Part of a small language model's weights.
Architecture: LayerNorm before each block, learned positions, biases, tied embeddings.
MLP neurons of a small language model. Each row is named by its layer, matrix (down: output weights) and neuron, and shows model dimensions 128-255. Each number is 128 + 24 x the weight over its row's rms, rounded and kept within 0 to 255. Numbers have three digits each.
A block is one neuron, or neurons of one layer that tend to fire together. After each block is what it responds to, as a language model described it from the Wikipedia text at the highest values.

L5.down97:123131113157155112145134133128103115076119117142108150102153154146144131086083090147119227124139121126191076129178150128097092129116129111154120120120167122151144151127105096121111112174121095160139132124160076112161170125131077117160162151148163131181126096138130106131155129102122133123096109123142128114104110124106139120160124090121171093132142117116152145111139089155118126139125
L5.down256:139124122152135108092142133107133120153157162143078129170131109202103128134137127155122129111155162133154130126093143124149109089156122125150144143122175152083123118123111093100090150116086081163138130155106090145141143121096074134141122086129151120136090095127122088173155126123130119117122123079155139141158126107093151120148118105093133126152122145129102100117155086098166148134151
L5.down567:173164142134133111131113095114118087102148143188116120120109126088184160125124117126156160151128134134144090154138136118155131097093141157122146113156118161149137141104125131107104115092135133145131118126157096129111139152149138153131174092162154101146108126077098129111133149130125147119105151155168118078145103111137095154143129137136138113132136127079122102160087119175116123116112
L5.down593:127113156143105144074174148145133173112154125164136162125155147129104126103149130118179136137114131126163158141091098112136160113092108158134162132135159132087148106132141091077155168178130163151150089139126161140117113127144118111151144130189130123117119166107109144120178133155114115149085102106159144115131126162118159143124153119126127101093098109132136156173091115134072148172104
L5.down674:125129141131123140136082122153137140128139122127090172154111126136103156174116117084109130129116173149110120104111084093137114096140138167100098107155110151135099182152096115118098153090161120108102094157115129077139130117185134139151102111102125099145113120164146156114178154115100117122122112115101101142090102137136113153079143170097117163133126148124134137144117106185118092151131
L5.down856:148157141144109152138125124119123129121127118086110137117171121134101167080096101092132167146107104161131177138091087106148137133104174139106105158115137110107141169156128097109137193136092162126126134142152132160112104112128142122131178154174146153132152118160118119135124145122125146126097098100170145130171107130124124133187132098129156125160121116123170156134153151113095123168097
L5.down927:088105090091175146145121129152152110133166106122141130130125119108085180133106132158127149135119144146184154132161122134165140094173107158157086105139131090072178122126093131099126110116114149163124153138154113128171100122147096123111115141170071096135121163134122115120136128103121111130105090159139162135151149134152106138175105139124100114138141113137137118096122108088135155107159
L5.down969:116127147181159128139143109149156157111116136145104150113110088119115115123107152150160130111129124176136101123126161150123090098082117077136159102198138114176093114112120089132164157105108170100120155158103142090148123126165157098143138112145106133201162083137131155171151118137122112139072095137148155076149154148135124087112138101120151147165124100132162143131143115110127123136126
Responds to: Section heading closers

L9.down837:114114102101098171092143134123101087127116139141096119158085105160166168100085141116118171176122124131093137102129095122094168164171141108097101130138133109125119130067145143131117131104145142135122124133101151132149133111150119135109180139125137155099094167128120144152088112147172119141128154152136124136122122081168142109141103099133092132117136154124127159133131147121117123136104
Responds to: Year digit prefixes

L5.down18:118114177169148153114119076127153140176136076136130104115100127116101089133164155113138174119140104150163138094154104157125107182182155120106153150155161105122128166134142133139153109127162129095121114105105122104141158156080140118149143097123139136137076131096154121140117115166106159139085102133119106118120175112097114108118142119161129120166128120139072158131148109141124158089161
L5.down250:171133139158151143133124099147144130100120130094113125147124142099147127105118124152132180119157155125142132155143094122164128111112094137103114151119145102138109131087132161162125133119087143081180134126104137158174182103117120140195149131111154132149127152100114115110106144124138100164110102149195128155114116154143107120116117144097124097128120138126078168170134169086134146116117
L5.down383:145143122158130121125128114116126128163131115154147145145117126067098111101085109147119157129144104111158126111148154131163166174106122097167139140116116144115149102138135140088085109123119104117129131147171119150152155103103100119132113171107136087108170138115133124120098164129114112128141169115101148114119078125131141157137142099105169087099161131090133139175191136142098123112162
L5.down433:159113094148139138111141151102131158156143125123089141141132103137129133131114164114101092136131102090130137135137083115128148119100115097137102178106146108063116157134164116121127138112143150094144133120160091130108126131101110135152098131114183174074151128125134094124100143137155086148122163156141151115109076107162121110116120115132109179119164128132114146170144136125155105119096
L5.down510:154138114151077117085148124155100124136139163157122088150162115150148096179103118117116144134183106094125133123078112114105129138135130117147138100189155170087096075096125139129114157140106090108107122155139132148150092154126099141136165099128115150123162129159115112153152123138127121119119132139132117141138123105150089134133111138150134086120145141098137107140129118148126076151143
L5.down561:139128132147151105140130133124139121140145077117129082120083133127136147117126180104122148138144089111131134167140126159119102142112124114098144148151117106083101176081130160118164109112177140152110099148130137148103105118134125137161145083106096144136176130122149128178112139102152139103111141167129100132134136129149113165106149151155109119175184111125131113102155137141147103105142
L5.down709:149119103178142127076122156099171150113155129156133135129141125122121118125126118041121123138127139128122150144124119134112132142111162093123119127116129123122157141144132115157112135117101136107130125117129138103108160128079143149126193124154136185111096126136144084107139137147152121124142115154137115117102121085134136149113100102126114134083178159086107131101159131121139121105160
L5.down825:137152148109103134150129144134142143138129163153145115127098170167170151123125195094120175101116136140103127136126111139125177090144108091112119145132137132142119120092146106160143128142133101086148129106117121106135127169087085153161143147123109125123127123146125124097096100143129134140143113166114122105150141058096119104152118120112124132157082119148143146114136113131091071133121
Responds to: Mid-word fragments

L7.down138:086117135114138132103099106115151134152119147152146127087136093137165105110143152068142117170113132134149127149109111116123151138142145154077159114095125124169139128130090121119105075158125091153126140141120154157146157147154100086143152139126150094133152094137138091135146117148133061096103130101141169103119103160163132092096085143096132140148142117157119109095101120150130151122164
L7.down241:104123109155161117130110114093131126129138133129138127135118147121129138139124153125116138131137155103178133118173131148124122129177107141118089091105166135115163124107147155128136068181120102117113113153183097125104098166134113149159133130132119120107144115146155154114092135129145129102097126134134150136134090135132126153170070091130106173140123131134169141091099111148149116138153
L7.down335:160123133131118166167100125135125132109148141132145126175142123100120147157114104139155107103103103126139124150121101141158118128095150140165122142211130148152135124142116131136111169155131156153103109130135101160104144172081169118154097179108119154143141124119119116107117137156117101096163142136137070150145118128159090172094152139168168140101102124088113133084146111159097087127156
L7.down486:099121100130093132144139138163141108077141111144117129115116119129102103155159158135069114082113140119161155139117133134121099109121090123083140117135131117124120166092124159126081148080149151161124082183138117121108117149132133144083213119131099154113116126142102118087128110103163126158118126101150118147152164146116136148162098159138160098115122169177122105135087127113154140136129
L7.down507:137142106121148119090111081122144079132104092138079102138164123141151121117097163109133167121127099108165126128178131143108149104152161133101131109128100163104144144140143158132116166108101161105109144155107169162174120125149141121162153106105071105121107125107134114140117118153076105133144135116132125144138132086181098166140128132163119081118141150156116136142140138146135152134134
L7.down585:082120178144151141135152131077145125120118074129140120112108120122147093142147140087113160210168145143133106084138115157127105125111121174113137105106130175138122138113111130174162105098115168093080165134107080126157117126110120084148109137098117160143129122107138110165153123134111128148100105135120122151121108102097124131134137125146121139104109146126155147099122120129158182112100
L7.down825:131179130115061107119122117138134118070137131128155069067173145143131118132145095135159117133086139145110102117112125106095091105110137139124097094090116143114101145147109144138145089126134149132126149101122103103101127136098153135130174145129102142186123129148129166098096137091155122095102087129121109107112142149128108116112113136090228114097084140099136097103113127144105136103120
L7.down940:128151095160136144146110114156091130142137099182127146124151140127134114163126102119109161152159158124147115127104151098141109188173148120111119140153118155127140134110111121140132115080146154121125102086096121130102103126103129119166133106114117136119115095150121103141144134150151173152159130147155115122110110155138110132171118172148158148146126115074114118141173121144116154079166
Responds to: Section header endings

L7.down64:153095134187126095135116145159109146112153107124132071073138126154116140096129144122108209117100135173056146134181140109147112125084155133115150092142121107126115162119099122137133160108101159170135125139112127112146113182137105114118103103139111137063128096108137126154121139113125133153100146116111111093137129175103145121125180101135123126141101164111118105147131118132094098108132
L7.down526:152116107126118145104115137124075137101135140155121113113156153134113164140133140143135099123151145087186159097100150132110120115125117143148135143171116172130146175142098155114106155123109102123088114116088099160119113121143100111078128175196103152130197144149094086165093170143119124135138147178113144095122124078130123160137152124126087150136098133102134092182164138141122106132122
L7.down591:101132110103104113108120129126148105112106122112124112083135107136079154125173085148133139098117135089104208144185140094136134159113120139095163170140142120122127104136163124133175104092105130148102168158080123131140100119089138115139116130136102119060142110095129111170135125105129091151125156062145118087143113154146148120112160129147133148079125110125155143145170142147132155136146
L7.down628:136127100159108157091126140126112178138119104119088098107184128115082183130088126146102141140153140107136150086094146132156116151115116127134124121139148147130154138119155085111122155133140119131121148093166129166125156124112151122177115141151137121143147148165164137138128130143106155086153095139139166123078146111135141113117098131160163145097129083108107113132154120100170160117142
L7.down643:182099127097092097114075112142138113136156119158104157099186197114164138113173125113124127169115141124166170120116148091123138105160115128135124131146082132160139100119136109092128144123098115100131137107152159079142126111160094117140127102117104120137121147172104148117119129127116126128131146142158134117119103161155111168147142141169189163069130130133109146147126131116122143124139
L7.down698:185153188153115120119114110099118116139121124102106130103160135148144111145130156113136106127118152127105130140133111107143126121103108128106165122146102140151100180135087103165153126119113115109135108140112127140104141113139125154112127121130121126124142119103169102114138111092150175120149148150114179109146150136124110103120140112163164113105073140147101127163119119173079135108140
L7.down826:150134100150089119129114123154110174092155159108139112089133131141141128131117133139124121137099127149085128142138170147113122154121146109063109145126098152101126170143131122133164082128125072120162144133139098123112144100124121122123088143112110083098121116145102154155131155122138093134119119166117109087131165122118138129126078092125126089155139149142147128122148128119088112124179
L7.down877:155115122127160153125111193148116124100121121113158095160107157096125143127128082129134130090177126150166115091112088081147118124077122142102129077117143171109107118108124059140129186138135145106134144121131110088137139123115143148136166092118081165098134120170090112134140130161157102121126132128120144157144126152067168165167169171132123093161099117113101143171154120094092145119135
Responds to: Past-tense verb endings

L5.down238:139102191140126116098167129144150147154113142111142098165143098135083092125078099129109150131149146148154121128145120146146137122154132168103147094093167126118131148065151173153133114097100150093139083124132132093100110105098112161117118121149141092113136149114095123105124139139106101140120120126182121139135066107140166142150129171148092173132131138122145105130133114151103169156087
L5.down448:140118134136093143132182106091179132137137136138096110097130126094119074146155171072107139086129151139131082112157138123104088141110123157142091112134173103100137124089148185141080125148087167134103116145126130148145094097169139164140134107138112105087161125131159153102120148094145121162145153168144148114114073142141114141146107075100124161093139153155118088157109194112125145120115
L5.down637:124116141141163129133117133168158156141109137113126146149128130108091117130149132125159140088112133157115113138149112125113141171102129160147104141154142114104116156153131151129116145104093144115109099134123162069118119139171148124154191161101114083129084135160153149144128126125122156090129122137144109144145109174095138114142146136116121156085145170152093129135118115091137143118097
L5.down718:138118139136133120119115174104140177162144132116158164138144152132140101137129147124149119151096151182165142162107109151115163140075119130117116110190153126087085149118157097101109135120116132132133135127132120100111138124126130113128150110161105103125141137169091120077142140095120183112114120132125110084110122147113094120170134130173114119104141135141140153140130112159100166128142
L5.down770:145100121163105156085120132120124188109135146140087155154126132112149095117092148141104100098098120130137112131170124125105127131150158139125128131128144127116104157123127139162128112075138117136142189160166171108084155114120167102137112138118177135042139122111117128096110126108176116140138133170114155144115108160099122150125137135098163141076138138099121106189143082111161134131123
L5.down860:138113103139118096121106127094160169138133109121134126166103166123128140106133148145168132140075123127152136133170132140101149117106165131178130125151145165119113139118098102155099186100089138135113129097120149134112083116127109119141144101095107119142140159137122129103142149122123139114124134176144135098163097128102122119126154123171117103088112127107169155156118122102111115142112
L5.down989:135170147157106083151119106095140114102133113126156145143146133120127084118097114140110152086120115109159128141177148142138153158152154122154155101118167152107116168134151079116124111095104103151143095113132161114115105111109114175112128115110152110116106125139102133154122137142130136084131106133167114098150132144077122129147160117133144144105094140134147127106114147139168140107105
L5.down1019:149107103149131143128154115123160168138129117147138114116087131152124157110147107095130135127107109141126114161144133124152129098138146103102139136109162123069106116096139095171134139174084136128127121135191152126088093137152129162167106099093141130075144127144113177142146147107143116089114102155148092152086115111139140132161121136090159121150123136115147159149141147131169116109107
Responds to: Nationality suffixes; initial Ch/K

L7.down116:163082161140165115131106138111188146131140143141142118154137167125143126108112142106164136168124130108128091178127117155098116094117129132148142156131125150104145133111112120127141138125085095080073116136183100133142071130110125179144154122134115109141155105143106100139141141124145158137171106140137096104130138122136132117133138138156103102099092132094160150104147162126100166123120
L7.down202:147079112143100107116170101139108107162154116165156126147117101154087121136143110114184149118104113139135143126158137110158207112163099146121122157129145125138160130159127129190139139102130129117124150161125137133096137122134138099153138092132124102118137148098133126142148142112132133137181120108126109106160124137140142135124093161173100131119108109147105117142115114128116130094049
L7.down272:101101158151181083170095142150121151110122144086079151134106157111142101109169047120106113124112137143094117148108131131139120121088134138151095116120142128150145173142098138124106141126116119122115109105137087105123128140126097103114154112123101152116101141141119152156101138141128138134137082119120139139134082117120146116142162090101127091163140092153150106117135154143096158153126
L7.down297:159140139095099100122098154107166143128089146051107117130110165159094122119132141142166140098087112136183104119124154125137114161153198145147166113145121144105118144147148110124091150126129141162094126143145121106122116120158110114163128082094132147123152131175135108115132133141105133102138097144146111127126122107088140118131145147124157123127136125126146145177133146173129147108110
L7.down300:143121139104145130136145157116161146112140138083097105090076106145085136112151103102162096115134143116168128134072150142154151136158126155165108119131090126101111135167146124141126177150109174152112116136119102095124145165154107152140110157122114114105171122144128134135122134141080123156112123144134161124130120119098100098158177144147171141130153146116128134168117125149081138099089
L7.down305:163136171162093095102120132111139110146114164135136060129120133113134123115180145125131121154153150138159134162131166064109097144152156132172097119092145126175141144127092103115134157098131120129136123084120148152163108139128152074159112103137091104082149169139113117114143129201141142097090117137116094104165162135148116130132169085128128096096117132112137116148112101104109141105114
L7.down336:117162141121122149150118130127108173151156084163126133179129112146084121128100088151175189121147159115142133144122104121171106137114159102130087132147076100092173099133111116099145140135162112165132124122143151093093117145119139177134158150145111138122108116141164130153101133138128144149126115088162121173148134116106071125140147136137164141105134122133079103137103150099135098141148
L7.down777:171110083119127107133085158150197136139129128091097169155126107104116137101147111174152095140081170157168118154125123094096085136109152074136129125113128161170166154117131101131123092094123154156135101167114131118142137144141129139138127115120096120124149077133110135133112144169109141117132120099133155125150126180062142135127118111142125153170089140160166120122101133130120115135129
Responds to: Word-initial fragments, opening quotes

L9.down804:084153116147159120100120125144163152156120167098137099136142131136128131108158134157126125099146122090158122160137070139118108129154144081094122170128149070123169127101083106169121129149138128152114126195157090106140119092126118128155110120112101085141134140119132151145122163136124137114119110116137150132084104135178158148158135165136179119124174086122143114124101095105133115099141
Responds to: Heading and word endings

L9.down250:142085145148137127110144154130130097146146125123117119076147140115109163101172166176089195086108154121108162100149167107153146105069134150148144132129165158114149125130102091100101128098101112129133102162112121177133153158139116096127102134178117152139140116179126108164092138144103095130109120141123134108114127126109121164082163115151120107138134165093132112116082119115118122150133
Responds to: Past-participle word endings

L5.down27:148124107159129142130097149132144148120109122115093163147119194114134170109131158125106142140106136109165156098122093103134146153085159118156134109159144137076114163118156155139129116103100123095153166108107123127143112127136154105130128109091096088116079150112097120137090118141158113116158146131116104141102186108117159086142133103147110083114118124150082173172128122134105121122098
L5.down146:167124130151176164097126127128137107172118108164114130154132128151123126129106180143097135170130122117146134150145115075127140128132149141141126147120086135114109155120176133126159124123135196111172160146149077145110091138121155138143136175076119115112153101103097134155122117110176125117111080151141113163137160109132108102141153154151106153128140113132083124131170125078108125101098
L5.down272:086110123174155124168132108154126176079118108151114090087138123176131138094115131158156119152136088164102119106108138114135093105163137131125089140085113095135135121136121121136162148103193128098166118158152127114144132138138112136119107152111075110128115088178112168122124107095101127131105106095120084165135132166128120105132126121138138146117132133161140120116078162137124122126109
L5.down292:184133148152074130083113136108148131125126108101135181092118177123112148106118163108111137104114114128125139127172082139106125133150148141142104164099095135132134137162189103162063115168119116126153114145111133140104121151167152132100100147140132132102176110099140093156127134102161130108166129118110132165087122137123133128132131138148097112142107116143132125071148148146128070152152
L5.down514:134191098132108183112157127166153133104133103133141182121107114148107126075171119133179140111135150159102146116157109163139091107177153137110132137082126134067119127157138134128145088143148133144090138117157139144105158128138141138100120126100156085147119110134167116100117132139169170124104131115141066149103112148121125161128114139131129134102132145111135116148127153117134061124100
L5.down608:158124143158114104176110140043130135136116102133145171149075147115136111127134172128125171145131125112125138126141095139144102126153139150094114118134110129124146105168161148143120106111128121124138089156137156077102149158115134115127164117136122099153138089120080133106110140118144150144138127129141160132153156127144136163128142100142154135145104141098141185101103129115073139130091
L5.down631:172109157157132124136132109098136070139121119115117095161109188072146116089148132094110075134131167154131103137126145160116126126146130115111111095165140155107151108140145153114139120108193146158128171124114131081135094185144139133109157126149156124133139113125121157162150134117154125121122147133080130127125146154117119115145135136125104120088114143128153124111110159154143117155124
L5.down719:133114138131143109159149123175120119103160142111133133143102170086127095137106115152117148156161157145031142124140152117121150121128135124161104103109142123094123091118086138157139134148113122088120093143146099133113109099172128149137143152160135163113130139111100093098145133123135142130125156157142121117151123130113158109160107118115096091130085124118120134119127089152098104096134
Responds to: Year-start digits in dates

L9.down416:123124111132096117146087089122138152095085117080098101136142142159129153128158123097114158107126118128176109140124130145150144154145140144103148155141166155117107126171110141117164128131100162095138146144110174100128115108117093111174124145122123133132145121182154137151137120113133150138120123130116105087133128140119138069149166137174119163116129085131142140123125142166159137145115
Responds to: Word-internal "ch" fragments

L9.down715:109156148126080164164142149159117147153144145133158100129099161155131126101084125133146138160132122120092127085113124159142174130094099076176130125143137100169090130127089122115153158114103138107131131125144128164122111115130142125136117140129091147114148171115073093170081120113118128141146160142075102082126110115133112128151154105132120093134157079148112152092156155106110082097121
Responds to: Word-internal and numeric fragments

L5.down12:125102142118090111102123173112086166158097143099113108147156146123097175133106129150154156130148153122169150152105162148098126140099123103095112079170118157147074112145073144073102136131123109152161138144132124127131147129120121139133113123181091115172111135153098121133128176099127095142104148148142130109086119121147129167141152105090098139122116116144125116132154106115118157169178
L5.down150:127137098129148143094136112121176134144080131130139126100175102101120164164141083141136161119127140095151127138116159115141129129121129129095132130115128159151100068153138114081132115124070099136106125133124131162119137117082133128135109139163092180135125114145141154131083125130092087175175104117158134108097069120152102146155131130136178148118110129126143143118109103127147094158109
L5.down307:104115165118137127108128127130110105114155145080102131087121153091134150164097147127081193077111125150099143141166129150084113086101136135135112098159158103143153142126093163149120114097134166136173090113118178106137154117164136110159117130129122128129133101103139085144123129126103097154140145146131108128185137148128141107131160069147154115130132149163175119131138125155110137147109
L5.down322:133126117125115107113082151107113113153156106105145146122134095122151187161139110141144105161140152116148147120120096157178145143159130154162113112131119177116144093113112157106113132129153113136172111119119135132148163150145132155112157161208148149142170138139104191069129129123093133135122133147135161097150101079123102141138107115129081115149116121152110115088119095165131115121113
L5.down732:106147117171117121100101151122097124104148135136104122120160143099154141109134099108118127131128113111171090113115139112152130128117121137147117132173129174105149117165139148132182131131149149146148141111102115099109148112155106132129184132151108150125186129134121058153128130154115109156155115166135167149073153122174148153186065128122147156089149116140130104127108150142133131117155
L5.down833:106129065112140111118074138150149131140141095117153119106140129130129131106126121183097135125136138082125176159161129146126114129137126174131119120123132154116181120115089119132180091130119119181118133132131114144113147155111094148131069097110131146133144089103139136183115159125104116120177096164150142136131144151163129144154128100151156138128175140143147110114154135145129155114097
L5.down849:144150158110091144118102150114135124071077133054137134110126136129180101119151125140113090142108139114122127152137150137123123106110100061112125135136082095088134127108120120055128164146175144159150119139095136126122154103133139164132191135117129134147096123135116133153155129132131160133135135122111137088142138133155135120114149177119141133170140096138062135144136164140091120127186
L5.down1009:185135108127130114110099142129127145129132145118109150141157135103163187161145128158192115147140128106136147139081135127170123123137110168151143123157089161115146082149104151100177139124110112122131088129114110119121138135172115144119130131185105124134139127145131133099107154135098102154126093180159161129127119088165092155183066096138120122133128151120125094127115122102141121118089
Responds to: Past-participle suffix tokens